Weights of a small transformer language model: 7 heads of 64 (1 for keys and values), MLP 896 SwiGLU.
MLP neurons of a small language model. Each row is named by its layer, matrix (gate and up: input weights) and neuron, and shows model dimensions 48-239. Each number is 500 + 50 x the weight over its row's rms, rounded and kept within 0 to 999. Numbers have three digits each. A neuron's up and down rows have the sign that makes its largest values positive.
Before each neuron's rows, "fires in" lists the words (lower case) most often at its 100 highest values on Wikipedia text that the model never trained on.

fires in: "records", "place", "candidate", "to", "photo", "president"
L3.gate843:462520564543583492493510506405471533510418538437537417532481548609466555465462490440539467437474425604479607507435447469538463516481513508540520477454529481550523499449477494492580404491493546532533454492478538508484483623491464563451528528547576470466545537492508613469439521483516463520533548522548473511447532505540518535517550435611558514544496476509451562541422476508461421524577452525466596522526522519386529538506540516450531495590426510597442476433545576537574464434498508486504523535513522405493446461524532487513555494666561527502546471504478484575616586603503446498
L3.up843:505514486471572499553465403512518467561430487517562512494530449529343477470458451503518412565468514546456530463562459562584506590502479587617522578440518516472468413466445467504553513491517485406477480496552520474512488523501460538514484430474631522480530372474527496470520506472487508553472537471510514495534479469460451531489466396446450512508530511387515536555446498522481441561586476487417536519549555534546600536560475471494470536459567493477463527459524490422562514558462476487519581507453419544527502493519509538423395474530479479536457417518375500511469415470530471486

fires in: "october", "april", "september", "november", "june", "july"
L3.gate362:493517488540558487473420484442570477501483524524494479429571454467532546464487480475482584510549489517512442491580436549506506575496491536538485432413355520462435513537440509492549553475509475561494490606530482556543492507462467524536549391473549474508522455546486544493438376439465453444538495485455393487522515491605505560491438530519485440560508581431526423555466558532458493432548529489481530552492545519492474467532472505594556521512597468457441489591409453429441560548542521433536511552506503646546461534410477518502542510520445510460537494522509560479523550513543549493
L3.up362:424498519524472537543479501528571527510635526550470490421569498525473563496505556491485530501510503456481544547514469603441436498426520410424408535472594561532543538500490417518527487413579407522551595506474416532471550484474514445487649470514548558478477436503580628538573399507576537510521434514535452493523580498516602486542496406561536453514509473459494485475492569463483479435500528489547470616474515556589523434426483514476545565494527502459569548509402567482510435529461459454482546445471500569461485547436496506477452521467488521574501427472522437519469538610426504492

fires in: "to", "by", "into"
L3.gate409:438469575484517413429485427438561463532549507528571408530487569532527552430502591450485486510488469439524565526477471499528557508429522394473526519497561472509531450563385477519399549494493595524527516571441441515547500523464433425589537484484423468490532535548450433578441532434500547502486502478483463484600528389411512559457536531508529447524503569492518479493562591550515464536476534556464450494509588509539562421463504456429445449503539583450460596486494412519483458466421577501474466500539586417475568550488466427413467577452487478476525347450533527359531436483461464539
L3.up409:484547536450497469505476496381502542527526584452458562448495477466579431562494461489515466570507515510429529584494501554565530441564471460610531567544478581430510519517482512495485628505485446486536514548457454529464494496393417580454522523504462541459438518476503492474494542449495517605510527478471455518385524508481581479517424517509453485590505468516487569501444523561463469549550434435530428514501628442479461464529523493451522503541565419570495441472466476498464422561552510482588549466549563474482441504426527570482533558503509554466469505482506519466586511540496451515

fires in: "a", "of", "was", "one", "and"
L6.gate871:532522528489559516475518472492509481535488498607498504491441403510431526589493486498495564560515481564555504560447479511470499554527527445516483489472471522514424521539549532527492555443573473479510541555430535512533478627478527526492495515483491515608469490501467569502513499531453513511519499487529476417552333426537486600462511537521602581511461566566431454530537494404421447510493528508508528502406506435417499507512449471521525457486548485537502495451573513516597522443466559529471506531442541492465521367475460617544509484428577515591464460477578533436568540560447467659
L6.up871:438485517540388463459498624548481488464508519460447516428439529513406586506518474549537559564474462402512494419522454581464610458541450474433422462477486467479499508562616466549451528554477531497530544406529472590484491547414415525434389514485518494532560440461566516453505485477438436495568426557471473477448480462546474361463478492541517458535538475474515474488665464524552485504495448515565574470601463484546559521386530492556508547578519508527439521443543562512455524486581542503440462538564543535472582558483512486468450521354463418463521477439502659443527523430497494502

fires in: "born", "known", "life", "family", "buried", "jean"
L3.gate245:436465477560445583400368503520500477447504537415501504515564543495499521492514432498453480441416523535519497531500454492484510495508390472484558516415479516459480476521503614484476509416469509449533476519484546461390483382551538513497526409546466564423394502559518456525436435565514410365421497428561485425568494526508444516459509362513508465514529522548546463473510471509555551494463490455561522528489531530483477524574507571405448488509411512474452487468458547499492467482536576469564472478417523459425547552524543502481468579489517564578468475532604497483486494515570500448
L3.up245:440500518459514563496528498557444470553494578417443488471419447595431478530486519516436498430651535492529480518507417568501463558450441516566538510543535550498488473518494440373513542498509422493539443449430490495414410480404449535533488483421530477435527439505456474522478540515492557473422543458547448455547505446447503489533563394593505455520575549523548475599537487496469491526522472485604524504533589550472467478495447455493443475459629444444471407568483464460457476445488552478533563480400515411458492454423517459474442512497452571569431359557504538517497510520500526524

fires in: "in", "his", "their", "s"
L6.gate587:504531501398517491486519540558604414461531533455504508601569532540515490539511496471531635479540465568544453558415568505490542385495486484549535524524443533513463418457461594431467582468434504386543454531541528494486525425516453540576514383560516546513485519432521510501525491542523492541485517524428460506536514472617399583493468585501493527623471471523406465446516515474428429469405464538539425532538517443452581453577465518474522483431508551451473444498593397421520483479515419487438524622497436484488467541459457518475477439511551346481448435521495566570515443532487490418
L6.up587:488546560461544552544532584510513491557427458564555562459523561480528537572592477543386436515558536457503519471467438459521552523583520520506503531549482414575533471516546423414512527532444490496525465544531524466466523531493480506481584475429447451487429483467503513501495556505510482422461580590520534612503514460524478555495381422418606507401527529511506489574378472518575480447475464541475565593499567429432502569428513542507530437430594506555506495455490451458477442430562490536448544572582561537488499478435499532427542488528445569556556458445507445453469578506523589500

fires in: "has", "in", "a", "had", "have", "to"
L6.gate772:613445534577444427581491478487478468497545455403435496515451540484450465551521477525507554473497470542518478584525570573469566524484460522509442485486511449552497438491543454462458601473504490380430465525474503456567506607592546449501480448466474470492503439462429513542497529451491560467496466586443502441467588525416415482501480501521564594451462483484551514506492528519475545520547526494577559514512492470461549457522570510582481582492554542590517458592566455529549460422570415501439513426527464467475497511505432497440495493464592418453592536553435513523501440478536507445
L6.up772:570425501492508526468439615436509489500539473525527510547439517448547551404523577525480598492501554538418509484552480443559489577560485564573509504501556536494388553581444609429427479464483542540440507579494475418534499521398500552498480468586494420529567471484522455484432532514554524502488522486436428512454463558449447622476401575471393470546488558548493537515628483466521511531476531605455587552516496484503465419488541557501504455557560590549474569538498574486508563552437594546474473452566527503487482445560400457485547516549479530556480510484475521477536434501540553471

fires in: "which", "by", "that"
L6.gate325:559564526473507492487514533414496488511465525530579412480492420471544468544575558523453478521544583433512493589518488427482493466531493453463431513473510413497495600411630581509507541585512540524533405538539421477471518470465585569441508584531464473522455437470464405518404483505571570565473479435504526574519442531565546430519538479524527586524498499542468451514497614526487494476499515536466509431565592434497505512519439515506391471487452492506546475521424474521489502420503517572476577521564635496449559514503495415388554553515472453506644559470522580509506474441443524537
L6.up325:532489462432507415575579415545472519513532459477533432534502436536408475424592494515495514509492411371494528483494512565462431526492527531571535484451495419573499515531534581535513581451457496480556497534490481523583430425564603535452472588542487507496446444530520541523441549490631444606510549388407591566516551503475438526482476515457544544464519528559417496511470570546450494490489515492577503561613575449465523447408546477484482462484527568461448494569512488469521522535488465397572567497582564447422524485519610639473441519589530526530484573475498568400559518529402445575

fires in: "and", "s", "his"
L3.gate300:481535539515593558446521563364548451516565501488515499471549464567416468524537416468444555548431498441575457558505498405593580492526445553545501410496473510531490443400457575657435469512456499523461459417560513525487423514581416526507466538466582460563448528456498443580417459522509464489485518481463439575449590525482417554399597463480500537408484543470487459439542502497429519457522450528537506476495473518502480524557523515472569465599489408566541500555491456550618425528472468492537492505534468479500420553456504531547470544522418485465473579416507564509470467472590478516
L3.up300:496536526535506542470462508489584526527496567562415548541524554457434554573610616498527585466570518525581501465547545489431488500555427401433446497475520484542490410477475582594519600540557533460457554502440540492427583444528470540522466556476551464568429504507502466561446515557480511453544475463523484549461557534517537459446556534548466527454506534450493537504492440497499620426473436518540568500571520564456517659433487408614559462482501562449479458458426397555487433469513502486493537506461533454472477412487453446501443506469514501473454424457550480536552465532528468515

fires in: "who", "had", "also", "never", "have"
L6.gate643:466501499533453508564575503549530541464462510497532496510468529545499400512495528533589532457572524462469575459389465528498535456501556584420416561582541508466380637494461441509559513491458434509519522424422519511568491443508569425557425486470527525466548425478516539400529482404534446451492479504570427488573430518505513570483385532488487607524413539483533491417629518433418480566439495499527521493501444492536546501509554460523488513540435490542450497531495467514491504447519500558484458465468501526380516513467523453387516469473462481499610550536572441434458451426539510518
L6.up643:586562503544482451404499501609583507448461607488537504502467452413485479506548564486468499435463453521533500575551484529525554433531551489480484454525491437565422521585496524521607439493562475495493561420586475357576565492438492491483484523453542591473546500469457471389598525528439545470489483422514461500540477514545554539517499521434553458546501562512592519439510544471437455484449510389555551533512495553541465480488512494542558423457439608531455477528425507551465539448477501552484468561464454595513497570519459459483568535571465468557539506526554496427505440470519538519

fires in: "of", "for", "on", "in", "best"
L3.gate288:510503554488435442502497548525459540477499454507443606514442461511378545546570430501540515469502542585585575457491497435448491531428456502481460512579445511455496449451546587411476498501546474504433411467493484396588497469425501457468497473478473527586503523598536520545466559515550453505424552467538506562491582638438535546535515440534493546411488480436525472486470571381473467464513390544526577495484428549513546488485626468525565547458505504527507559557456499511544551588343445483447587532485519434555523589471544512572549513537552534441564569575462610543529543438516474415
L3.up288:486513528486509457462501449504399544453505457404518467437540394489468518498474488437470496412450577491561455371512599503391429500516504557386434435527554514461495441470502559480531517521538517428484505365470567428502462457477554519464546512453443487498429518545483476555455422585534467525519539522546506478452511526503473508524521505559425517528412596483503504515441497532525536495459477432529511630477446609537522572496449466470660560463456519531541591484492479587542489496481455463485403479477397473561558516506505544487576471463531556466609482518494524550482530487568489423

fires in: "t", "i", "s", "re", "ll"
L3.gate735:513532482462419484504558555503428499471602532470539471445408512418479523543443466510553494479563477503551564464531431473552489517499445482502413466523583447558570555389457517487435503472480530527554576501448513527543521390511451566517525457542476452450447494597408567481493515563568434526492462489541443490513529505556492454483505532441586539512576541566482430492497444482521467435415466486555531606480481463388486458550498465552509533496493439520503458516585463451532380563535506546442466481560512466439557476490531543492513473506437493521496522460494501517479584554573484515
L3.up735:501503487495368609524578541462491463471573533475455482500454517492482477541512462538518554565469421499512516493374461587501634462528456420479461541537546556479485550482506452562512506415483426541550378569501565473472529451527508466480487517391530524502526519539438451544476451554519367463523552442532433513558431597592486588591470565452591503452498475507426452479459453414532511494433478500550466525462536505399484542476540499559573517425546501647506536574541529520497439520551511573473450568456466444595531491535472564544390354537485443512532442504591533554492567535562569585

fires in: "had", "have", "with", "has"
L3.gate50:564564451490472511475359613435502517504709578413464547467496597594454559552527476442528521526469396455499576575477515549505526553368408494518469455517487454486625435520498520506557476468468483462467474411502458451500535504469466539529556423437551500523528559502489485535483528462486483482545470590528395487506506534513460494519513509425465490501575516490495488522388535520430559453534542454600526410514576481415477533485454480541554499482446576491465535525539459501509500508491591534470525600474470565655543417489445550539567434537455542492510459534523542471506512502459416517
L3.up50:507467463524574554504455593469465531454664546490492457428520603531469515556538514424469503542487421418495608518519516571535538541491430470478436449523506480455550511481507483515455518569502442511458567524489379467499514535415498551589438514471478492517591582463463561472581509516497408460600490564572333525510578470592459444551508502507496455490506591529524487569531510523504539604510631396534487453534488596496415504427418382558575537476500486497521557481559498441488480506498518538492570562525549515503516451529469488543580553579504512523531490505504515465457508514500455522

fires in: "of", "by", "for", "from", "on"
L3.gate132:482480541453486591546459561470540533492480411475586565532512498587548467509500526436538618548494544476569495482536476425502567566510502367452596481518610497505522453546489449544463632505507501553528501469494516557424537502411548426549512508498498522415529578570524511494437501489541468529570489408463449525504496442502513590485573481499516532456501554495595439481486557480457506523568495410479487487476524380440484461422456559440479518567533497479571614518385498519538492511475501500442561495515444492447480504511469466515525411436552498577530434556555628471540536522531486564
L3.up132:531495532491541495527445571487463515520495560498540601504410489537498546452482588545557542428547489502533474400568456434410543526553465563539429449595569437410479487493477512586587579530550531523572395548494644483445504428550459532549514520406457483462495424511477454537524555500528458475457558572544532565422445576538520447570486400442450471474433496473543536507529512465516543481462519442505509463434466505430546499446431411480473550509441446516543600519517523452397486511488565448513517502430424496451494431516489556440567461499496465486513493495452522459454585577538524459

fires in: "on", "in", "of", "at"
L6.gate429:459505405574496459549561505472512402521422597500533510447469476443478421584579474512513479499573466541503587469480461409525549482583517463518615391462454589514524473437479526554497486474520533495547492494562523474417467507587481477461564538475561471598458558529515532454582479478475515488380454537491529475459525577550374526546571505588391567444533471538542526424541511505450564528455518409577510482535472507437488483496547445552459524559509506458489534497571458535538458445554524485485485573424435575494518510529587494474563518609581446481513511512451571537451534483554472452
L6.up429:493464518492535524559448434544442522547430548490421528608502458496620454480492546533521469405561555473448483529474406569525475493512460547544485504492549470606599468471547473483488550431446487497534601435512536480517439411425465474535566517480492420520536535435526433506495546537528470498446517500521481553458453462413472523450507550387459587545531520471550613466460427391530488461382534464465564376520545607535456568529531540564559487462557486589455525457450513517604394462537539488515455444481460556449545560467514502481529525442558619385444442526459488444443537453467449490